{"rope_base": 10000.0, "bias": "all", "lr_mult_qkv": 0.4, "decay_fraction": 0.46, "batch_tokens": [65536, 131072, 196608]}
MLP neurons of a small language model. Each row is named by its layer, matrix (up: input weights) and neuron, and shows model dimensions 0-127. Each number is 500 + 40 x the weight over its row's rms, rounded and kept within 0 to 999. Numbers have three digits each.
A block is one neuron, or neurons of one layer that tend to fire together. After each block is what it responds to, as a language model described it from the Wikipedia text at the highest values.

L4.up39:562508427471474511473471557546540497475485527515475513534557494541527445528551499478503502497487430595506515542502516438444431544516456472554483469544493524376461526470557391563490493521500517523531516525505494541510437549448496466531570480464488460479445450521456422539550546507412536550529511516414451567514498511475449519473517567476460538532526501454490523524471559482477469517456
Responds to: Chinese given-name syllables

L10.up28:471561549494516514528531488501512552540575441505498650472514433491543495466477511520502444509470534519462446467442506537461468421519535531486479551540480506471430573437491489466534482580634475504495477554524471540472464487421439521551474427561471431502526484479485472469446520489547604520494478457492441454491505453546546491474454494494523523500416539504492494485535537477491485493476
L10.up69:506476576484533485474500482490523463501430489451544493521506597438533469484490527506453494460552466483564566453470476475464555545497539567498474491524373545482606519467478465501543581462511514500501503516533537532501448478481578480451512515543505512523447499515451475448526513443494510481566498469589558447507491535468497507466497490552519536508557481426495499526464460499488542463449
L10.up145:479537505524497517529486502465555541524458475443542470539530528532438486414461480515513478512469454533515469527528527471534509542498535423521490480479569486565578507494512439460527552485536487452522454516562526531536572538515401510517469521488520496478516437433505432438454499502540556510517492469497518463496462525525489469515482529549431493407476519470496467531532547537471449514511
L10.up228:477555440512473532493518542464519517574473543506498512467444462539536472437502536449558489508481486452508526545444498545494444476494516504505461499553525457498495489523508500473444539414447482479493405541386509509490483531482468464492445488467553463522556431428505525570592412442528488404532491466494503473500520447526418552536384458488489483487454531553508534498509480560532549526495
L10.up374:488552485538525533495516450409584563481475463476526460521463571502467471526534469468552557513436521416506504472524478565518485512555459556543552461444512465485526493537525458453508513501561522481557595568528470549499475518464552470533521436485550520520501552508453392513470495522556486548489475473517515515470503490495560491474520507485525487511509527431529485590501492543496448483512
L10.up377:551489516450550517474458499414451506555539511504520502454490509486531444479470435543530446507452483485504450467526552482451468517524440510408432557613512525451516531517517454413525522432543492455542528511490445433505538554525468542445546534507542495492508463430477463539514446448551515501552468547494503507471466486566541435447495528463545534465561464552507569503534501605515519509485
L10.up455:493532520473493489486537538515554484420586493485430558501495497502503481504475473461498449497497524554515526490488481523448448516453531501584415439536502469542440533530467478537526521475555492505519500484422478493419518472423487496501528521506511487520545520442519515490520558476540518506477459479509509419471490471461497537513430445478513492536475428419493522459484505550459429498456
L10.up614:490454447501586511375475432458520531554523539489516546501492484480475479560542534451548540456526487535438489461490479544505497527483540544503430468463562530567481499500516496518581498529567442424485463517475474536529495525484519515476539519455518520501449501525531472539498547505518548548549453494566520458487434552562404473457460595555543481491445507459522500515435527521511492487508
L10.up650:487458536544559462508510508478494519482454535535540560495400549462497493520465508432583517499504563430515479513463443458485534506486459469539491541531531428527464528488544518491521526522575514530523466518497387528523463468401423483541601504455508519546504507528458534498554498575495471493484465512493429532514483453531507439494467500465504519474466459524466486508463462588479562475543
L10.up672:525568459457452480421479502525478541496468476523448563497428496553550474548531494515538519500402534430533477515514531483507564512486518539517482534520525534492527540502498568501495508486533421495530411547433526498526511528505499546559563477487581543581452556442550459501487476550505462507566558372530447486468537546597571539483461474504453494531438459483478498469460491436420482550502
L10.up734:559462499474549516477559506426606479478470497519465545452475458580542460540498477483528532470466526560530569451434510511546425493510489530519413499484508486521560574519568500547541493466545522388467501473522430513496487501492445536500497500513505503602449486431454442477507492525541558544526507482596470483515507467604525542554437468454486503571403534479462511518484545500493459510463
L10.up741:561451504452484481404493502551476542455514550489486432489515555511477493538519495472564449482457472491553534517495564481551422472562494529508553482492541454453483511500525515569438510517546541499505498426458466428481477464459542479596517487509512477489495530453481484511483565446556525525496470522464522543515474483490479530572572510510427471449513559542505526515432478443506505580552
L10.up856:494452532563558507574484498435493503534565496537536528431470546463493453548511482482556551496464505474501497507515527510484435452573535526551534518471484568530437548547484538504503557538540459465491436513528415560520531526414486553519425487537498511555490489559479461496484472534548481507464499418608408509453531524534542565510495501509558527516548461453514494570468539486483550512507
L10.up872:480595442440463490478513527544565558535505492494486427505491521458458496513500462474558500518547522500503511558428555479476435520459510495517447516461525524541507435534536513518488497492584442443526493453517535465448513524507500460420473460552537455496457521436499489508510506518486530556536460477496521430521487476441508468523485472495517524515496447554465549533503512550476518541501
L10.up899:538501521472469510503473424540444526533505506540495526447496607533459563457536509470582524433440434582481462538432471452444532497478541439532481565475564510565544473453510566465593511417514535477433475537421492457483556563469497524527509465483505476469494520450517465536487490458499494499482487463438524547499485445459498546541471533494497480504493417555434538494467513573457518476517
L10.up946:500525526414444550534447480486507518538440471500513577465480504503477468461473478535497490530551517544593465511510530499464486497505468445471476536431439477468538532595564524456444537541505495435583474476490487567510453490475491550564481390534499513509510428470489498479530537474483559503472520483528466470434499538495506487490402472507492588561553502541498498452477477577492490455443
Responds to: Possessive determiners

L3.up461:519469520526490572490539489550584550485550515564446495539475541463541420486562460480514523573556466523474481487491486498461484531531466476539457502463491501461441482470512443560444494532565531507470521448510509494534517483532483488475493520433448533471496443482451412481436480422520541507449485429444539552528497472475502490537570536462529498515472503507587486547449470468513497475521
L3.up509:440455547523591521501538518479481496493454466469424470492515485492496474541450474469485507488432459528465516443581553561438494555514410518502475541541423489504514469473544448510428489548502600479555499527461490484513501487431547502468525498519529467453533474528504421443602454499523545558514504597471531417444477495512460495522495483469547540560510524529488421485479481529438486538475
L3.up589:586453432533531526501509483531552537415484573508436527517486444463525417532562508478485534486483483567551479484533468483509448532581481468478492449563477558453445509489498465588520449477558502428496511480508460525501538450528549509491428490483483602489472457487459477427486523448520567478514460469414549477509473563457417525474531519514505495516444550493444395492507493552532472515535
L3.up885:503416482452629453534573465453500566515402558485427462487481509447490484462541479474503503498477456547499510471489489508583545433568549460538475448464584549488485457518421482507555460559572517480442513455497505506492528510500529480475446518505510542493485429459494466488540511491537496507548525492492549446489530539507448527485488479471511497443453484482453526523554427562496475543491
Responds to: Mid-name syllable fragments

L10.up50:536455458534480545511514561580516461488496541479560458552526549522513488424443506543395541429434438562455478538487552507414503591504471522495435520543494536528503465530450411553524532568512499490481509519543487479507581467499528480525522539559504485491463462503493447460501485534507488495504484454437492398569455524427420536550519506494448486523553489480475453444414496574527524534392
L10.up56:595512538458504507561449531519495504550474486486636464498581509414520510571497548459597430567481511530456452485446524487489486501456529481465544522493535523478574489498549541545518407440538515476455510482459444495521551455430542442513476527506481455581447493501467539522526525440567465595503513490530455431514483483517438458456473482510522559436537499455478537493495570488454517559544
L10.up106:559472510561550500495475556558604478466498526549462486504499529512516413531475528447475490435462459556498426492570496495492505540463476465504484492551475551475503490525464417587555512491576468502486498497494492466547519498505526521537479493530465528507431406510476479540571483448490524546497566490470508472531506458429397463497557475475497483491457559459438479520447579565500503534466
L10.up178:538510506480600544533507537481499483454474565497482549555460510458526516491455449517465458489513456501517498520582525537486554482512502534480494553527465471461450536500537461588491464558557485511499506542550501508516524540524524513515551419446511578467485465532509446508480509539526549556596512467489452479501478464483469546501548609471503472518495574529494532421555487521497504496526
L10.up325:526468489480525497511461453567461526562422504516501517501448472483519465528450480469528458589463441564447488529501522558581523500606516527470564491564457479479539533501424518515494490466555494463472583550511475499518485478430457525446398418548479539476486495491540495463465529425468537503519460483540465503516515538496586467529513451523491546429451494503483473516518497495413464601513
L10.up418:510543540537536529511496543473522458522494540496479522502455505429442527495516527472502508485511431449531439494499525473481528443542441523495481561493490447549538454507533463516489506502514510489498497495557510557506518465531468472543545532536455474478553450474473517469545521493522546471510543495483488486519362437454482521533393442528496543526512451457543484589522598558421555578407
L10.up697:530447434536559537436534485566499544540451540544455471525496502558475557484537450490500492465501507495489444403512436438474532552550561499449474484534414502467534482578583495511456518561530491475512540518542585495548511495448490527508495491519488580509483468393498499390536511547537588519505493504536463494455481515485530527524496479521463469564504493627509451473461450500450444483406
L10.up752:533513474501475495527457480525621466472512544571493527558478463490505430494525477514575485417496504570559479468547515466427514513575439454508439515508483453424461550539553448542496518511559470521475479467522471489473555520518523476442528501480498542460455485552469501507526492406460550508531541490422564508548476516451471542475549498452482493565470486517517488483555472459455531460524
L10.up812:489492545463520456486495477453492473503480584473482499450507516480546467528513513436540476421478459572456547558538503535465491577543467486530581480579540493471534565496456480513556509471462486503584473470487470485509412430496512438509533497551543558448456474482521487401498515451549459546580520524424476506513518456473480512463525493528479559518459511438453452548474504451514511458505
L10.up829:533506505440488559538511553493546499475463449439447452579487525466596466511549474536487516480427460432486514598515469539465429456495458519465474462468477544532513477565494444519509481463542451461469553495499516535460534519466470453610581438523519572544517490477485478560478436481538536550468535520480492452468549490478488536462480458490534530506444476503515441485469567471465518492465
L10.up839:459511554548534491528516535526478497510536471541541464476490447509507438538535528401492597459442516468504445539547433583507507478506465557608478502553500447506487446567513482516516532450435467535507479504527431465542524491516461394495669475506524563519418481533529490473486503495527499471534531517516437474588486485434497533538507436458493583457512540507499467506490516479509531558516
L10.up868:509518493531515469546507501556541562555541511498410471527414509505490528561501517495516449518482391501535467611495479507530448486480445507517467541442472532527573422510475531524519496524486496439447534499507451452530538490492570474524505490491467488539429465545528473474513506434447485586546501491475534487543419440549514433493469498518466542510491425519501473472524570522547464486479
L10.up893:498509494507508514586511467561480539488454540518535478448512589447466487485514449478570482498509427531503499499528481484542481418494509459480468504516446485558528556525499436543411469567525571539451514524481451548530497460548552515466459515456537495510457445474494522416559487511493575491505547487488475523543409494421507491514502463415503420464511533500509492519501574560449491438443
L10.up903:537490529499573479607530505511500527493497513617414466539530509508519484500450479426487503459430524530508495499498557498478557495518461409614519509430367502504506434525534477553499492497482507462518473432511492536494493448533601538594461513524493526565484453516499497492495486448556506466535564504533503454535463459555472497563466415476477491483504456480468483515454494539549487514496
L10.up913:513456505503465518559525451507439490458469443565524475492545487583468533511536533508444494481458472556497550475542469557465509515466454496535482582537548413495518427470552443548468494548545465507410524545493542541525542470462501491537492489530530557504433488551515511477483473482493490486471489531451499450497446521466543505500475411475471566492513527469546429455590536462561485517511
L10.up914:534483431520466535507525474413556533515428557541551526523502486520475471556519515418488585471441511500510476503498481433559431580501517498610508471519523476503496553477519474496504542586533437467504478501433474447447579462480465495547527512460474535421468504471515527512576529456479466545440497557545529447500497509529493510474489457542522484538489452462537465469488510439493425443564
Responds to: Foreign name fragments